{
  "vocab_size": 18187,
  "positions": "learned",
  "attn_scale": 0.0884,
  "bias": "all",
  "init": "normal",
  "init_std_qkv": 0.0211,
  "learning_rate": 0.000413,
  "beta1": 0.9,
  "beta2": 0.99,
  "decay_shape": "pow",
  "max_steps": 6797
}
MLP neurons of a small language model. Each row is named by its layer, matrix (up: input weights) and neuron, and shows model dimensions 538-601. Each number is 128 + 32 x the weight over its row's rms, rounded and kept within 0 to 255.
A block is one neuron, or neurons of one layer that tend to fire together. Before each block is what it responds to, as a language model described it from the Wikipedia text at the highest values.

Responds to: Digits in tabular numbers. Final digits or digit chunks inside numbers in tables, infobox stats and unit conversions, such as vote counts, coordinates, and goal differences like +43.
L9.up281 [145 147  98  71  94 118 176 133 158 108 185 173  82 100 151 132 135 164 132  95 170 132  62 150 106  87 158 129 161 149 109  93 193  95 112 137  83 202 140 108 128  82 185 167 126 142 143 131 157 146  99 172 155 137  97 185 171  95 174 132 179 106 110 168]

Responds to: Table and infobox structure. Column separators and header words in Wikipedia tables and infoboxes, especially election results rows like Democratic hold, Candidate, Votes, Party.
L3.up25 [129 186  91 106 146 195 129 158 150 108 158 127 123 141 126 137  71 106 122 128 172 141 112 155 137 158 142 129 122 175 160 141 135 114  99 122  31 132 107 132 111 114  63 148 125 140 148  98 112 111 102 145 161 224 142 171 121 132 109 167 129 208 145 154]
L3.up421 [153 178 155 107 196 172  75  96 132 105 104 159 114  93 148  33 147 161  51 175 201  96  78 147 126 155 139 106 103 135 134 211 101 105 130 163  71  90 168 153 134 127  76 146 133 161 165  84 109 124 122 123 173 176 124 153 132  95 151 124 106 119 107 126]
L3.up509 [126 130 128 149 189 203 130 133  73 141 114 145  95 121 233  89  89 166 110 107 178  75 158 150 120  77 123 179 102 165 135 172 150 132 147 141  91  93 166 148 153  99 145 111 121 119 138 178 129 104  96 164 135 143 116 183 151  90  68 165 122 156  75 176]
L3.up734 [136 115 119  51 152  65 131 136 157  71 153 126 145 152 130  27 125 156  62 169 182  68 144 145  94 135 149 134 116 165 167 175 137 109 150 170  72  97 113 133 160  82 107 205 103 158 145 123  81 117 145 119 166 133 187 167 172 120 126 152 149 143 101 139]
L3.up810 [153  99 138 145 160 150 107 115 128 139 118 159 126 129 119 136 100 157 148 132 162  55 124 191 127 103 137 131 160 198  72 128 125 154 115 136  92 147 118  78 155 113 122 210 153 148 185  93 156 130 123 160 105 184 109 184 207  61 100 179  97 121  93 157]
L3.up979 [167 150 148  63 119 198 109 134  49 130 155  77 121 158  61  58  97 163 134 146 143 141 123 148  79 139 148 148  94 112 184 159  89 133  84 133  58  94 146 154 150 111  82 174 106 142 113  96  96 119 151 112 130  99 137 133 101 127 106  97  74 108  61 179]
L3.up984 [114 132 139 159 131 165 184 135 124  98 133 108 112  90 118 115 156 124 119 135 210 135 136 154 135 147 159 151 159 197 106 171 144  99  60 124  84  85 117 153 115  92 111 155 144 120 159 115  85 161 149 157 130 129  62 166 109 113 150 120 119 110 107 144]
L3.up1151 [135 146 139  63 131 120 211  76  98 142 151  91 101 106 186 114 145 116 166 116 132  99 149 162 147 169 126 106 108 140 149 115 142  66 124 189  57 104 130 134 102  76 118 142 182 163 122 118 107 127 131 148 115 145 105 190 156 134 123  95 130 136 104 136]
L3.up1649 [122 123 127  73 175 144 125 148 167 126 188 157 134 212 130 108 113 169  84 147 164  87 142 172 106 111 122 162  85 132 167 144 149  61 122 144  86 106 139 158 173  95 131 163 139 171 142 100  82 103 146 136 141 128 178 133 131 149 119  87 185 130 166 141]
L3.up1818 [118 148 146 123 124 179 158 131 104 110 119 180  91 138 149 131  72 146 139 141 250 160 102 155 114 117 132 102 145 184 118 139 113 122 119 166 145 125 172 123 113  81  38 161 153 191 176 148  85 151 153 103 165 179 132 195 103  91 151 154 144 159 118 143]
L3.up1946 [141 140 120  65  85 139 176 162 117 114  96 128 160  89 126 117 170 171 114 157 210 163  80 138 124 148 152 124 131 156  96 126 161 133  99 163  85 131 177  88 146 140 117 147 135 138 152 132 151 176  40 131 192 189 123 191 140 105 108 140 149 109 129 167]
L3.up1971 [125 154 150  81 187 170 136 156 115 129  85 193 147 111 117 123 120 180  85 128 175 122  54 140  83 133 150  84 127 148 197 189  95  69 139 138  51  89 167 176 150 178 100 123 168 152 138 127 119 133 138 125 107 206 155 128 149 131 137 141 159 120 112 141]
L3.up2266 [145 152 100 145 148 188 118  97 139 133 101 146 146  80 188 149  88 173 188 137 159 199  90 137 112 125 146  86 153 145 100 118 103 125 129 194  92  91 136 153 185 124  77 138 127 146 105 111 121 113  69 163 164 205 150 168  93  49 150 119 175 152 156 118]
L3.up2270 [175 169 100 153 149 160 108  70 104  96  86 122 140 138 107 136 148 152 127 105 174  75 122 145 124 118 130 140 153 162 173  93 128 109 141 155 149 118 186  50 132 101 144 139 111  80 185 103 109 133  77 127 136 111 201 188 171 118 117 121 160  95  63 169]
L3.up2397 [169 145 153 107 118 168 106 114  37 122 118 159 128 126 146 135  74 150 120  82 161 113 129 157 129 123 126 116 109  99 197 154 128 120 104 117 119 126 100 103 106  93  91 128 122 114 175 145 130  96  83 113 165 121 141 124 192 110  77 153 175 151  82 133]
L3.up2486 [131 124 151 102 171 149 137 112 130  99 145 170 112  98 138 100 109 156 147 113 177 125 116 173 149 121 132 139 170 171 145 139 103 107 115 141 102  96 148 110 171 155 107 187 104 139 139 119  38 123  93 133 157 159 129 191 158 112 175 140 164 126  88 135]

Responds to: End of name spans. Closing token right after a long proper name, foreign-script term or year range ends, such as ), |, a line break or which; mostly in lists and tables.
L3.up19 [129 124 128 170 109 105  73  62 139  71 147 174 166 163 146 123 115 144 138  65 122 107 108  74 104 155 145 156 127 177  85 128 144 128 139 130 176 174 160  68 123 122 128 117 154 132 167 155 180 190 157 171 110 166  70 149 121 135 155 131 199  99  81 168]
L3.up229 [211 167  95  93 126  57 119 111 103 102 172 114 153 127 100 115 119 142  90  99 127 134 160 107 107 139 135 198 105 157 181 191 175 124 194 108 134 224 129 127 121 117 166 142 131 125  66 107 200 124 202 131 145 188  89 145 138 107 117  96 111  91  96 179]
L3.up268 [128 133 107 184 119 151 126 128 138  90 170 101 144 109 105 145 105 125  98 149 163 166  85  98  98 122 139 148  97 165 153 153 121 160 119  88 108 155 130 105 132 128 120 126 152 142 112  89 153 110 173 152 169 193  89 136 113 150 138 146 136  48  76 196]
L3.up296 [159 154 140 140 118  91  77 142  78 115 130 142 167 147  96 140  58 107  97 126 110 200 112  88 105  99 147 159 154 154 148 210 181 108 172 173 139 164 103 135 127 148 149 138 148 150  94 197 205 176 151 152 132 194  45 130  95  56 128  85 138 118 106 123]
L3.up670 [132 116 116 152 114  46 103 138  60 133 132 104 174 156  71 145  70  92  86 133 152 153  90  85 126 157 143 115 119 123 145 214 147 116 193  83 107 116 103 127  90 171 159 113 163 120 151 119 183 177 176 123 144 148 101 160 123  82 111 175  72  82 115 141]
L3.up680 [150 193  89  77 135 160 143  90 160 161 143  90 180 101  97  78 122 151 119 122 123 133 139 158 126 133 121 166  95 149  88 138 130 130 154 176  50 153 156  67 186  99 132 125 143 178  70 120  72 123  71 153 151 158 142 140 138 104 174 119 242 121 132 161]
L3.up745 [123 121  78 153 160 128 132 107 113 133 117 162 139 143 127 138 113 174 132  96 131 117 107 141  57 135 128 183  61 162 117 166 183 116 179 131 157 157 123 110  96 135 165 118 107  67  81 124 136 179 134 154 153 108 115 158 157  87 120 135 158 126 130 147]
L3.up769 [147 123 114 184 124 123  86 107 151 122 139 146 216 145  98 128 115 107 114 131 141 119 137  85 119 131 139 208 146 161 116 122 165 139 178  93 152 177 119 104 120 151 166  60  92 124  80 115 161 200 154 169 131 158  96  79  74 106 183 139 149 101  92 144]
L3.up949 [140 152  98 127 127 107 169 110 105 109 170 174 136 120  79 141 128  92 121 163 148 139 136 142  80 117 122 116 133 144 104 189 184 107 134 138 113 143 133 131 116 135 144 113 175 119 167 117 137 109  93 124 162 146  72 119 137  97 111 151 133  52 108 185]
L3.up1294 [157  91 136 161  93  84 126 150 149 114  93  27 159 125  98  74 155 129  77 105 149 105  97 129 154 160 160 139 185 148 186 202  93 174 107  75 138 145 101 118 147 118 166 108 140 154 136 139 178  79 127 120  84 113  88 139 185 128 131 134 122 103 131 170]
L3.up1834 [116  57  99 147 142 121  94 138 172 122 133 129 120 145 139 109 143 137  43  94 115  55 115 119  94 124 160 133 160 106 107 141 177  78 200 118 104 154 193 106 121  78 118 120 159 119 105 130 199 186 131 110 149 215 167 143 154 118  76 158 118  84  81 189]
L3.up1923 [142 128 125 182 116  96 181  79 140 136 127 160 136 161 156 150 116 106 106  97 118  79 134 105 152 151 169 145 102 157  69 228 123  76 116  96 107 133 100 158  80 130 136 140  94 191 120 139 175  62 145 126 156 128 115 130 136 153 141 106  57 134 167 104]
L3.up1931 [186 152 135 163 140  72 102 110 104 124 129 111 135 146 128  95  78  98  83 146 142 100  96 142 144 144 148 141 140 136 176 183 220 143 168 203 103 220 160 122 150 141 148  98 154 102 122 188 153 183 228 121 137 235 109 104 115 112 153 100 112 118 149 129]
L3.up2279 [114 147 155 114 144  87 140 160  57 111 186  70 110 149 138 110  95  62 106 102 137 135 149 128 153 150 122 107 140 152 133 211 124 144 166  94 128 162 110  85 112 136 105 102 144 119 125 136 148 124 120 115 109 138  97 120 136  88  54 136 136  85  82 140]
L3.up2436 [ 98 119 101 164 169 120 129 133 135 122  83 163 137 166  77  65 119  83  82 142 154 148 130 115 138  82 140 147  55 115 186 100 143 148 177 102 119  78 126 136  90 142 123 153 143 108 151 126 138 166 171 116 157 183 144 105 181 134 147 150 114  87 111 144]
L3.up2516 [143 145 103 146 198 107 130 124  71 133 169 171 122 165 121 131 105 132 169 151 134 132 154 117  72 111 120 144 113 164 101 173 124 116 145 120 140 170 148  90  76 122 181  63 174  80 126  92 188 195 147 120 104 135  65 143 143 124 108 131  75 108 112 169]

Responds to: Mid-field numbers in data. Number tokens inside structured data, mainly coordinate minutes after the degree sign (116°22′), track-length seconds (4:18) and table cells (goals 47), plus some " in" after proper nouns.
L7.up141 [139 201  72 162 133 149  51 165 118 156 114 134 131  99 162 141 152 170 169 182 183 106 194 167 135 139 166  94 116 143  27 118 113 117 109 113  91 164 149 173 145  65 136 170 142  65 133 140 143 166  66 148 132 137 112 117 163  35  66  56  47  46 135 136]
L7.up230 [150 230  81 173 134 150 101 145 150  87 133 131 129  78 145  94 125 100 178 106 169 171 172 125 159 146 122 126 188 136  99 149 134 165 126 135  85 100  91  37 160 122 104 147 125 104 154 110  97  96  74 109 120 184 132 111 135  91 109 128 182 104  87 123]
L7.up402 [143 166  88 121 109 110 162 140 120  81 116 115 131 151 130 131 128 150 113 155 135 122 116 125  88 161 225 166 156 183 115 115 129 152  83 110 161 184 114 152 117 128 117  91  85  90  83 186 150 203 116 188 137 108 158 112 185  96 111 152 104  64 151 176]
L7.up740 [164 169  93 120 139  90 110 137  95  90  76 150 166 127 195 116 116 135 146 150 123 145 101 130 148 167 177 168 125 152 103 154 125 117 104 155 101 142 105  90 145  88 128 149 148 143 154 124 160 127 171 168  86 144 144 189 167  96 152 143 207 121 127 180]

Responds to: Anaphoric "the + noun". Generic head nouns after "The", "the" or "his" that refer back to the article's subject, usually starting a sentence: the event, the show, the ship, the film.
L7.up465 [157 153 112  94 122 119 127 126  82  64 148 105 108 157 101 122 110  97  82 124 186 148 118 113 181 118 133 140 139 130 150 197 123 125 130 162  98  77 132 120 106 134 121 141  78 117  99 151 194 113 139 103 138 142  86 171  65 153 150 142 106 134  63 190]
L7.up568 [136  99  57  97 178  99 147 115 157 123 190 115 145  91 177 108 180 155  79 145 134 150 167 101 110 107  99 121 168 141 178 115 198 110 144 142 156 141  68 161 206 119 118 134 154 186  69  85 108 164 116 140 128 168 152 116 199 175 165 174 154 107  87 144]
L7.up940 [181 129 130 113 160 129 115  88  95 102 136  44  83 151 140 107 133 144 100 139 107 124 102 141 183 172 131 144 148 119 178  87 102 153 134  58 107  86 130 123 125  99 102  84 113 161 159 141 143  54 122 113 191 159 175 125 130 147 143 176 157 118 134 109]
L7.up2527 [117 124 120  96 131 136 111 108 111 139 139 143 104  99 191 102  79 119  87 112 154 159 142 170 137 163 160 123 174 213 123 203 112  97 145 144  79  85 161  83 123 122 128 125 122 145 169 127  80 161 148 173 110 128 118 185 107 142 141 176 175 103 112 130]

Responds to: End of table cell. Final token of a table cell or list item, often the last name in a list (scorers, writers, cast), e.g. a pipe, a name's ending like "ley", or minute "79".
L7.up1748 [218 161 176  77 168 120 143  64 172 117 149 135 166 155 108 171 132 134 125  60 158 124 177 163  75 104 140  97  95 171  68 132 162 218 167 185 107 167  74  99 103 100 127  82 147 154 127 195 110 143 139  83 120 109 127 116 185 132 102  73 186  82 109 109]
L7.up2275 [189 142 156  83 130  94 103 122 123  99 117 135 129 103 158 121  20 155 136 149 168 160 130 149 123  93 164 205 147 192  86 119 183 144 170 151 106 174 118 112 133  91  71 152 180  64 145 104 143 150 129  95 186 183 158 181  94  92 109 110 169 105 148 149]
L7.up2484 [117 127  73 178 165  87 100  96 186 118 144 114 134 135 147 139 156  89 134 135 168 148 182 138 120  82 102 209 187 176 114  96 138 136 183 103 127 101 127  89 122 120 173 173 148 110 153 163 186 134  65 115  89 130 199 182 177 108 154 145  97  57  62 192]
L7.up2505 [161 179  95  99 156 103 134  91 149  96 112 158 159 116 134 154 154  96 141 112 125  77 137 119 104  99 150 150 157 188 155 122 137 184 178 151 105 182 118  68 102  98  64 214 201 140 118  81 137 136  91 119 148 161 120 177 114  89  97 110 139 134  91 147]

Responds to: Article's main subject noun. Common nouns right after "the" that refer back to the article's main subject, such as the film, the lake, the song, the river.
L3.up46 [147 163 144 104 155 105 140 175 170  61 114 123 136 142 103  83 113 156 109  94 106 116 157 134  99 182 137 164 149 147 172 186 165  99 189 125  96 136  64  57 136  98  75 140  82  98 188 165 132  92  88 131 121 135 128 145 113 121  75 163 192 117  87 134]
L3.up114 [108 138  98  97 169 135 105 119 126 158  68 103 144  91 164  76  91  97  64 113 130 135  27 123 101 102 130 162 142 119 138 140 114 117 143 167  89  93 148 134 157 112  85  89  90 137 160  87 101 147  62 155 174 141 171 144 143  84 187 119 165 151  83 135]
L3.up120 [140 147  64 144 151  89  91 104 114 151 125 105 161 125 131 155  83 107  90 106 146 120  62 119 120 192 115  96 117 137 187 172 112 108 140 139  96 168 144 133 146  32  91 103  75 145 144 125 111 105  38 148 104 172 126 143 148 115 169 122 139  89  91  94]
L3.up272 [137 152 128 111 133 112  95 137 122 101 153  89 137 101 118 105 124 164  88  89 153 106  80 129 180 109 130 158 178 134 127 179 167 147 162 121 143  79 154 100 148  88 148  65 145 177 133 149 109 150  90 151 147 147 140 140 174 121 166 159 131 114 124 133]
L3.up337 [192 128 131 123 204 151  93  96 159 103 121 109 124 121 178 115 137 114  93 119 166 116 119 130 175 123 116 104 100 159 144 142 169 129 188 122 127 126 125 149 153  95  71 117 133 164 174 135 136 110 132  88 113 160 156  99 172 140  34 143 137 115  80 138]
L3.up430 [180 148  89 107 146 167 138 177  86 116 173 102 179 139 173 120 105 112  96 159 177 168 125 126 103 103 136 161 162 155  76 160 143 154 117 126 113 135 121 142 204 140 182 139 130 159  40  87 125 115  85 120  68 144 133 164 143  60 132 115 103 101 114 153]
L3.up598 [ 98 108 116 131  85 105 141 126 115 121 119  81 114 126 122 113 149 169  58  90 169 123  85 121  81 136 148 178 131 112 154 105 125 113 145 103  50 123 145 153 183 165 127  36 157 105 154 142 155 151 113 163 183 190 115 143 140 122 194 105 115  71 105 114]
L3.up607 [131 114 123 118 132 150 105 172 116 127 112 135 123 156 145 166  87 132  83 103 164 178 147 131 125 155 138  70 149 153 160 123  81 121 182 133  94 103 151 112  98 126 138  97 169 155 169 162  82 148  72 114 190 115 138 121 176 136 211 105 103  90 110 122]
L3.up638 [164 174 106 129 121 140  96 143 101  67 181 121 144 143 169 120 142 126  99 133 181 175 131 126 129 184 144 215 111 147 143 170 181 110 132 141 133 144 112 156 148 102 125 147 177 179  91 103 121 188  84 160 174 116 118 168 113 124 177  99 218 112 110 144]
L3.up771 [108 152 171  69 106 183  52 124 103 146  87 130 143 149  97 148 163 155  96  36 129 168 101 132  46  78 129 145  72 129 180 133 174  93 188 144 175  63 114 135 227 157 168 119 126 177 127 132 128 147 147 135 114 118 119 114 106 135 134 145 176 167  89 123]
L3.up1068 [141 141  39 118 135 148 121  59 111 131 152 139 140 127 145  97 173 200 111 108 117 102 129 137 146 131 142  80 125 176 139 145 171 104 142 111 153 132 211 108 176 112 152  80 162 158  79  94 136 159 101 132 131 125 152 118 152 115 177 135  85 122  55 108]
L3.up1440 [110 136 168 137 142 137 198 129  88 150 112 125 144 132 127 111  58 135  33 116 151 142 109 140 173 112 129 149 131 132 157 124 115 130 130  59 154 116 116 113 172  55 118  97 138 138 200 147  87 105  84 145 170 137 166 137 109 157 157 133 157 143  78 141]
L3.up1502 [124 112 114 166 129 136  64 143 131 126 114  65 225 101  76 121  98 126 116  56 107 100 125 101  74  88 138 165 117 135 123 137  96 145 205 165 194 128  90 152 150 131 143 113  52 191 140 162 138 191 105 145 123 141 167 128 127 105 151  92 166 103 124 120]
L3.up1611 [146 193  44 159 121 176 150  90 111 130 165  89 192 171 151 108  83 140 175 142 124 166  97 144 124 169 203 142 118 157 104 157 120 182  97 114 115 143 122 163 176 123  99  94 119 162 103 124  95 132 142 143  88 172 138 150 167  71 169 124 104 125 131 169]
L3.up2122 [115 163 147 145 123 146 131 104  85 135 104  52 106 105  49 180 136 140 128 101 150  89  96 134 101 155 146 131  95 133 172 113 161 184 100 148 111 107 158 126 142 115 125  72 119 136 132 216 115 116 114 121 154 169  93 133 132 159 192 166 106 123 128 116]
L3.up2373 [110 117 102 131 100 137 213 146 136 129 135 152 149 186 122  96 118 146 117 148 101 103  59 123 140  88 187 160 177 145 206 186 155 106 132  88 112 106 137 141 163 101 113 187 140 157 118 112 121 105 126 149  56 157 169 162 176 167 119 207 178 103 128 134]

Responds to: Ends of multi-token items. Final piece of a long number, code or foreign word just before a delimiter, e.g. ISBN check digits, Ensembl/coordinate digits, closing parentheses in tables.
L9.up2450 [169 130 103 141  95 119 172 138 143  95 160 149 115 130  98 131 144 192 157 104 125 129 116 128 109 122 124 120 152 139 108 123 109 114 134 103 129 156 176 132 102 114 136 120 137 121 100 118  99 192 161 142 136 165  91 153  91 175 161 157 201 126  82 133]

Responds to: Head noun after determiner. Common singular nouns heading a noun phrase right after the, a, or this, often naming an entity already in context, such as the town, the group, the video.
L9.up898 [119 111 128 110 164 147 118  70  67 130  81 103 156  82 155 162 146 174  93 137 155 124  71 149 126 108 104 113 169 154 155 129 124 175 161 151 125 115 152 118 130 134 111 143 151 159 144  99  82 196 139 118 172 186 159 131 138 156 165 163 216  90 171  82]

Responds to: Infobox and table values. Number pieces in coordinate tables (the 45 in 34°45′), other table or infobox figures, politician after a nationality in short descriptions, and party names in election tables.
L3.up191 [165 174 128  93 158 126 158 140  84 126 103 188 143 148 207  84 114 134 122 146 154 105  85 138 113 177 140 173 165  93  93 197 134 105 109 193 108 147  91 105 119  75  64 132 156 138 149 192 113 129 122 140 113 140 156 174 197 131 118 172 138 103  91 168]
L3.up294 [126 176 105  86 133 142 127 150  98 150  99 134 150 127  85 110 126 142 121 145 213  83 119 136 146 118 144 172 132 169 107 146 120 133 146 155 115 146 147  41 128 153 146 121 118 135 130  22 113 116 105 160 134 141  50 142 140 124 174 136  84 161 151  84]
L3.up352 [162 162  85 148 163 197 109 145 127 104 154  87 165 146 156 142 146 142  80 153 175  79  29 140 135 173 161 153 118 143  96 157 182 101 125 183 118 177 202 143 127 125 108 131 139 151 136 154  86 166 147 145 109 165 169 144 181 127 119 162 125 114 107 201]
L3.up791 [129 164 117 142 123 156 148  79  62  53  37 171 126 126  91 129 164 187 155 152 148 105 129 159 120 182 176 103 131 164  96 122 103 141 113 111 123 187 122 158 110 118 164 115 128 107  68 144 165 109 118 176 163 100 137  93 191 120 157 113 155 120  98 139]
L3.up1112 [168 190 107 138 104 114 137  89 148  73 147 142 107 110 133 136 152 142 120 100 184  57 134 150  53 125 154 132  95 174  61 145 157 130 141 140  64 127 208  45 137 105 160  51 182 115 136 140  68 177 147 134 106 161 123 169 168 105 176 170 142 117 125 153]
L3.up1353 [127  83 117 162 106 107 166 116 161 167 103 151 116 127 132 131 140 117 155 108 125 115 148 163 158 155 131 114 133 128 122 163 174 114 193 160 120 158 193  94 154 107 143 121 142 146 145 135 105 186  83 141 156 116 133 106 155  92 182 114 161 181 132 126]
L3.up1427 [123 121 138 111 172 183 185  94 172 141 160  95 129  98 158  83 177  82 137 101 141 116 110 174  76 115 101 147 172 119  92 140 187  64  69 113  87 156 101  69 175 136 139 102 114 100 133 143 119 166 163  88 142 167 115 130 187 122 123 156 142 159 150 123]
L3.up1542 [188 176 152  94 118 174 124 122  78  99 110 129 134 165 118 125 112 123 124 103 180 117 129 137 130 114 137 129 195 148 124 181  95 115 144 180 115 147 165 136 151  83 149 126 128 152 136 148  94 112  78 156  67 112 141 137 174 121 152 173 173 175 160 184]
L3.up1610 [160 139  96 117 136 114  42  90 133  97 138 114 128 122 129 139 168 113 113 109 189 112  98  93  93 114 165 115  88 127  97 163 151 112 136 157 105 120 165 121 129  83 161 114 174 154 130 155 163 166  99 152 130 158 167 113 193 111 108 112 202 129 128 133]
L3.up1740 [124 161 114 135 161 162 158 119  89 128 141 191 111 159 168 123 132 148 143 165 172  73  96 165  80 167 132 150 112 141 127 125 116 129  92 158 154 200 128 125 120  99 102  49 181 105 114 123 118 124 141 148 140 139 155 152 171 105 122 143 138 133 111 186]
L3.up1803 [122 153 125  77 100 180  82 131  65  96 152 107 140 139 118 104 168 154 133 182 196 142 126 163  49 117 163 118  83 138 146 158 143 156 113 146  97 135 123  97  98 123 105 126 126 112 135 105 154 103 104 172 110  71 174 125 163  94 138  65  92 145 127 127]
L3.up2009 [119 151  96 138 146 230 114 163  83 125  58 179 106 126 216 145  84 135 135 121 206  89 137 162 109 117 153 121 127 131 131 119 101 142 131 177 169 101 140  70 128  99  92  59 102 127 148 131  99 136 110 108 133 153 136 118 162  90 135 157 178 121 115 130]
L3.up2079 [144 146 147 120  92 165 109 115 112 108 150 170 126 102  91 150 120 149 139 122 190 158  43 145 126 121 206  98 140 176 145 167 145 137  91  99 106 160 148 152 117 119 143 147 131 178  49 100 142 145 131 190 124 169 110 144 168 156 189 166 141 113 101 156]
L3.up2211 [148 150 136 172 155 140 154 138 116 103 114 156 130 131  95 125 116 126 160  99 184 155 130 190 141 119 160 180 171 171 111 152 196 111 109 145  98 122 118 114 144  83 107 119 132 110 134 137 106 108 170 170 203 157 123 141 181  96 121 183 193 111 164 143]
L3.up2249 [168 134 129 108 114  98  90 117 149  88 105 115 143  68 122 130  69 145 100 100 168  72 101 150 127 163 160 155 166 139 201 127 211 112 144 130  85 161 161 129 120 107 108 131 152 144 148 169 101 125 118 142 123 145 138 164 176 144  83 168 104 123 102 204]
L3.up2512 [176 189 120 100 161 131 104 108  93  74 124 139 108 118  86 122 124 158 172  89 152 143 141 141  76 132 159 120 118 204  92 158 143 145 142 116  55 212 136 117 116 132 106 131 140  87 152 140 128 108 136 144 134 153 111 155 196 105 146 147 127 141  94 172]

Responds to: Structured row and field starts. Fires at the start of rows in wiki tables and infobox lists: leading pipes, bullet dashes, and row labels such as Total, FW, Loss.
L7.up1399 [184 106 136 101 115 172 114 156  57 156  80 101 123 115 183 113 135 118 122  88 215 129  56 131 104  97 153 116  91 122 150 157 157 126 141 179 109 141 127 157 130 121  95 169 119 101 138 131  70 126 132 142 116 194 146 140 205  88 161  84 124 156 135 154]
L7.up1559 [ 97 160 129 109 136 151 136 156 102  79  99 150 118 120 200  56 135 122 143 173 210 142  90 176 132 156 170 131 115 129 151 188 161 107 206 165 119 135  83 140  88 158 170 170 157 145 143 111 102  94  90 135 136 163 114 147 146 160 133  87 191 113  54 169]
L7.up2455 [112 143 159 119 132 162 174 136 100  90 105 155 140 160 135 114  92 115 131 114 164 137  65 141 101 166 146 134  90 109 101 162 154 131 166 133  85 133 111 149 155  51 142 158 117  93 126 171  93  87 125 140 150 159 163 125 169  83 143 188 105 133 128 205]
L7.up2474 [192 164 125 134 165 134  98 113  45  92 106 141 130 135 132  66 135 141  88 143 188 127  78 152 146 104 153 106 100 151 127 186 165 160  95 151 108 130 131 174  98 115  85 156 127 116 114 157  78 134 109 146 131 161 153 191 112  98 126  84 124 151 114 147]

Responds to: Wiki table and infobox row starts. First token of a new table row, infobox field or section body in wiki markup, such as the leading pipe, "1.", "Website:", or the line break after ==History==.
L9.up2080 [112 168 129 118 145 148 133 123  76  69 184 154  93  93 115 125  86 156  64 143 188 107 107 187 192 111 172 109 132 159 160 169 188 183 140 107 118 108  92  81 147 127 137 136 111 109 154 110 115 140 108 171 162  98 118 160 126 129 152 114 184 163  72 156]